config.toml
num_hidden_layers = 8
hidden_size = 384
num_attention_heads = 12
num_key_value_heads = 12
head_dim = 32
intermediate_size = 1536
vocab_size = 2048
hidden_act = "squared_relu"
norm = "rmsnorm"
norm_place = "pre"
norm_eps = 1e-05
positions = "rope"
rope_theta = 2530.0
rope_fraction = 1.0
qk_norm = true
attn_scale = 0.385
bias = "none"
tie_word_embeddings = false
parallel_block = false
extras = ["capped logits"]
init = "normal"
init_std_qkv = 0.0174
init_std_o = 0.0
init_std_up = 0.0174
init_std_down = 0.0
optimizer = "adamw"
learning_rate = 0.00128
lr_mult_up = 0.851
beta1 = 0.95
beta2 = 0.99
lr_head = 0.00321
warmup_steps = 289
schedule = "wsd"
decay_fraction = 0.895
decay_shape = "linear"
final_lr_fraction = 0.0
batch_tokens = [16384, 32768, 65536]
max_seq_len = 256
doc_mask = true
train_tokens = 229300000
max_steps = 6645
dataset = "wikipedia_en"
MLP neurons of a small language model. Each row is named by its layer, matrix (up: input weights; down: output weights) and neuron, and shows model dimensions 128-191. Each number is 50 + 10 x the weight over its row's rms, rounded and kept within 0 to 99.
After each neuron's rows, "raises" lists the tokens whose logits its output raises most directly, leaving later layers aside.

L5.up769:53 32 61 75 47 60 43 59 40 50 40 34 58 30 48 47 34 56 36 61 58 38 64 61 53 74 45 52 58 50 52 57 58 51 64 50 52 43 44 66 37 44 33 67 43 39 57 51 47 62 61 54 38 58 38 52 51 46 50 57 59 36 51 48
L5.down769:39 54 37 45 64 48 49 47 53 43 67 52 58 57 63 39 37 48 53 37 50 73 40 47 61 45 51 46 45 30 60 52 62 54 46 45 40 41 40 44 55 65 46 55 43 52 40 45 43 54 38 52 53 62 45 43 37 69 54 47 57 43 47 54
raises: "ic", "ie", "id", "up", "ip"

L5.up1290:50 39 41 66 60 28 38 75 52 37 49 34 49 37 40 57 51 42 41 55 52 59 54 67 48 60 59 61 58 55 48 54 57 35 48 88 48 54 72 53 44 43 52 67 50 59 42 24 56 64 57 42 37 37 36 60 43 48 57 65 63 47 59 50
L5.down1290:31 49 28 39 49 38 55 29 39 57 37 43 44 58 50 69 43 50 37 64 50 42 64 50 57 40 56 51 57 43 54 53 39 48 48 38 47 35 44 59 45 46 47 26 23 61 48 55 42 46 67 42 56 55 49 40 50 51 48 31 45 51 65 44
raises: "la", "ist", "g", "d", "ve"

L5.up216:27 47 44 58 54 54 52 53 46 49 60 44 35 29 58 53 46 45 45 56 58 50 40 52 45 39 53 47 60 49 37 63 26 35 50 63 47 55 55 70 58 56 46 50 51 60 52 47 52 35 66 26 54 23 49 54 49 48 72 70 43 52 57 70
L5.down216:62 52 55 62 47 44 49 63 51 25 60 50 53 57 49 56 50 53 38 36 87 34 53 38 63 38 53 51 34 42 52 54 47 50 42 63 53 53 55 31 39 43 51 55 56 47 63 42 38 50 43 62 50 54 64 50 38 50 52 43 57 38 39 37
raises: "ham", "hi", "ical", "ve", "ic"

L5.up743:38 46 37 54 45 51 46 63 39 43 37 30 33 53 48 55 69 53 38 56 59 61 52 53 60 66 38 51 41 62 48 71 69 61 46 47 66 56 46 53 37 46 29 57 37 56 55 40 45 51 73 46 49 43 41 51 56 47 61 48 43 51 41 43
L5.down743:41 52 55 65 59 57 51 80 53 48 43 52 47 50 63 39 47 36 54 45 43 53 54 50 51 52 52 53 43 50 49 53 47 65 48 59 58 43 46 45 47 79 45 52 35 38 44 53 69 65 52 36 37 38 49 39 57 53 47 50 50 51 46 54
raises: "ed", "ne", "o", "es", "-"

L5.up436:46 57 31 50 38 39 47 59 56 34 37 52 46 49 55 52 47 53 54 48 40 41 41 48 61 70 73 62 47 52 68 45 43 48 42 54 42 47 51 56 33 44 37 45 57 65 63 65 61 50 37 67 50 48 43 49 51 56 60 45 82 56 42 70
L5.down436:48 56 55 57 43 46 51 56 48 67 44 66 58 34 44 57 42 52 52 52 44 43 66 48 39 49 43 48 45 63 34 40 52 48 55 54 68 51 19 41 28 52 55 42 42 36 44 32 71 50 40 47 48 44 39 51 58 29 33 48 43 36 57 55
raises: "ir", "is", "ell", "all", "pe"

L5.up552:50 38 58 55 48 53 47 56 37 47 41 48 50 48 44 53 33 55 53 37 42 65 53 53 40 59 34 43 48 61 47 59 64 43 57 49 52 53 41 68 55 56 43 36 46 67 46 61 46 49 54 61 29 53 56 74 52 52 38 39 40 41 38 72
L5.down552:48 51 52 32 63 39 63 53 32 40 39 39 57 73 62 53 47 49 47 60 55 51 58 65 32 49 47 75 61 31 54 57 37 62 48 68 54 61 63 28 45 67 61 50 42 36 63 44 49 41 58 63 40 52 62 45 61 47 51 45 39 67 77 37
raises: "ford", "ball", " League", " football", "field"

L5.up348:53 38 44 48 63 32 47 43 47 49 52 53 34 46 63 63 47 44 46 43 61 50 69 62 60 49 53 47 42 47 49 57 61 39 54 59 44 42 52 48 55 79 64 51 33 49 38 53 58 73 41 31 42 32 45 53 27 49 81 59 34 48 66 34
L5.down348:44 54 56 37 54 45 53 48 38 60 65 63 77 49 41 55 45 42 56 58 54 38 47 47 69 64 43 43 58 56 28 50 56 26 57 60 74 53 30 66 51 35 53 41 59 46 48 57 57 52 48 33 56 39 57 50 48 39 51 56 51 52 62 50
raises: "row", "ock", "ral", "od", "ook"

L5.up657:42 42 55 29 52 46 47 61 30 58 46 46 64 52 60 45 53 38 45 64 55 49 48 53 53 54 39 58 53 70 46 36 54 58 60 64 61 49 68 56 60 37 51 78 70 56 36 51 68 54 63 46 47 43 44 46 51 34 57 57 59 73 66 50
L5.down657:46 59 68 46 38 62 71 67 49 34 52 65 60 53 56 49 42 53 40 48 45 46 59 44 43 48 57 34 56 53 60 59 21 38 42 43 47 65 63 62 52 35 48 38 60 44 62 69 55 36 46 50 43 56 54 40 67 57 46 52 41 55 42 40
raises: "he", "in", "h", "cho", "han"

L5.up671:67 42 50 53 65 42 48 45 42 39 40 51 50 56 32 51 56 52 59 42 70 41 63 51 53 63 54 61 60 67 43 55 54 50 36 50 62 39 52 58 59 53 55 60 61 54 59 56 71 49 63 48 39 49 55 68 52 55 59 43 72 57 55 69
L5.down671:55 49 65 46 59 47 71 52 57 46 29 59 55 47 54 42 40 60 53 44 67 34 62 34 23 62 56 35 38 72 46 63 46 53 55 50 48 46 29 56 51 56 66 56 48 42 59 48 68 52 58 49 36 58 53 57 52 48 59 69 47 53 58 52
raises: "vol", "ign", "form", "put", "present"

L5.up492:42 49 53 38 57 60 43 52 48 31 29 51 53 47 37 68 48 36 50 37 63 55 48 74 60 48 52 62 62 48 45 62 61 32 58 54 44 57 71 43 48 60 47 67 46 62 41 18 46 56 57 46 28 37 54 38 59 56 43 57 59 56 60 59
L5.down492:30 47 34 47 51 36 59 60 52 54 58 65 37 48 40 40 50 62 48 56 53 53 41 56 52 55 40 68 47 56 46 48 42 54 32 40 60 55 51 39 51 62 25 47 55 36 54 39 62 51 39 51 24 40 52 40 49 63 65 60 35 54 51 46
raises: "ist", "re", "ide", "ult", "ign"

L5.up1202:47 51 29 52 54 52 47 57 41 51 32 45 54 38 53 52 48 59 32 53 63 42 45 50 52 55 64 63 48 50 63 54 43 49 53 53 59 54 39 47 49 61 43 57 52 48 49 59 47 52 57 54 51 49 44 54 52 32 52 48 74 64 45 66
L5.down1202:36 45 48 42 49 48 59 42 59 53 48 53 58 47 48 42 50 45 68 54 43 47 40 40 40 58 58 32 66 35 42 58 47 34 53 58 54 46 25 49 51 47 44 59 38 40 60 74 69 54 56 40 52 49 61 41 53 67 57 37 40 39 54 69
raises: "all", "el", "ock", "ight", "ell"

L5.up1220:42 38 42 56 59 47 41 61 50 51 44 48 47 44 59 67 61 29 47 70 59 57 62 66 56 60 53 50 59 66 51 54 65 29 57 56 53 53 51 49 66 61 47 62 45 61 47 49 63 50 46 33 50 36 39 45 44 50 61 59 49 63 63 47
L5.down1220:52 59 54 55 57 55 49 57 72 59 56 49 27 48 59 35 43 58 51 14 34 57 52 48 58 48 47 53 49 55 48 41 52 41 35 59 64 36 50 46 58 64 35 39 61 55 53 56 46 44 41 40 54 53 56 53 46 58 46 64 41 37 53 52
raises: "ers", "ing", "il", "it", " history"

L5.up738:58 52 43 52 60 56 44 50 50 65 50 49 37 47 34 42 43 42 55 56 56 50 54 44 47 64 50 52 51 44 33 58 37 47 51 60 45 23 43 56 66 43 33 69 50 51 55 58 50 41 69 52 48 41 38 60 49 47 43 42 53 55 54 57
L5.down738:40 46 48 35 24 44 40 43 41 54 46 30 35 44 34 45 59 57 71 44 66 47 73 46 48 68 56 52 31 38 66 44 32 56 41 57 58 57 57 53 35 56 63 39 43 39 69 69 59 61 47 68 48 45 43 50 60 59 45 33 36 47 29 56
raises: "ical", "ic", "ual", "ence", "t"

L5.up849:40 50 40 65 50 28 42 43 46 47 34 46 45 51 54 69 31 43 35 46 53 50 50 62 45 53 43 59 52 46 51 43 47 54 63 77 57 45 54 55 49 43 73 48 47 42 30 48 45 34 40 47 31 57 46 39 54 51 55 51 71 60 53 49
L5.down849:39 82 32 54 42 49 62 57 49 61 34 50 33 35 37 58 47 50 56 66 42 68 43 40 51 27 32 51 53 36 43 41 63 58 62 42 58 49 48 37 56 42 56 44 61 56 52 45 49 48 48 51 55 37 45 49 52 49 25 45 55 53 57 53
raises: "ical", "mon", "position", "mit", "ment"

L5.up488:59 30 51 58 52 34 27 59 58 50 43 63 57 43 55 48 51 65 52 51 58 48 51 47 71 53 54 56 43 37 47 43 45 47 57 55 44 34 63 45 42 50 31 53 48 62 39 37 63 44 53 34 56 52 33 59 56 55 32 64 36 45 49 52
L5.down488:44 65 43 43 52 51 65 58 59 52 56 57 60 47 35 41 50 48 39 45 34 58 64 60 42 30 49 49 60 49 44 55 50 36 39 44 72 52 73 61 48 43 44 56 48 45 42 51 62 36 58 52 43 42 48 53 43 67 46 55 51 54 36 64
raises: "t", "ty", "e", "on", "a"

L5.up1056:37 47 44 51 53 53 50 60 61 44 35 54 48 36 51 67 39 39 52 62 51 38 53 72 36 63 53 37 56 64 32 48 66 45 39 41 53 42 64 48 53 48 50 55 42 48 38 54 59 61 49 54 58 39 46 54 58 22 67 52 49 62 53 43
L5.down1056:53 51 54 59 55 54 39 55 47 39 57 47 67 58 44 49 64 37 56 51 35 50 43 50 57 41 40 60 46 34 52 44 51 56 40 44 37 49 37 47 45 57 44 62 68 53 51 38 37 37 59 66 51 34 39 55 56 69 44 49 46 64 53 58
raises: "$", " It", " The", " Born", " This"

L5.up39:61 57 39 55 51 62 53 54 45 59 46 56 37 41 37 54 71 66 57 64 58 42 42 45 53 45 36 46 44 46 46 63 43 43 69 47 49 53 54 47 61 69 47 58 39 74 64 56 25 53 46 57 28 47 38 51 55 60 45 46 56 64 57 50
L5.down39:31 60 49 43 50 43 53 37 52 55 44 34 44 56 46 51 35 35 63 47 61 48 46 54 52 68 59 66 61 57 51 65 51 52 31 40 53 46 58 58 55 51 44 54 46 67 60 59 37 52 61 51 62 47 56 75 39 37 51 56 40 32 55 67
raises: "the", "th", "ction", "ch", "gra"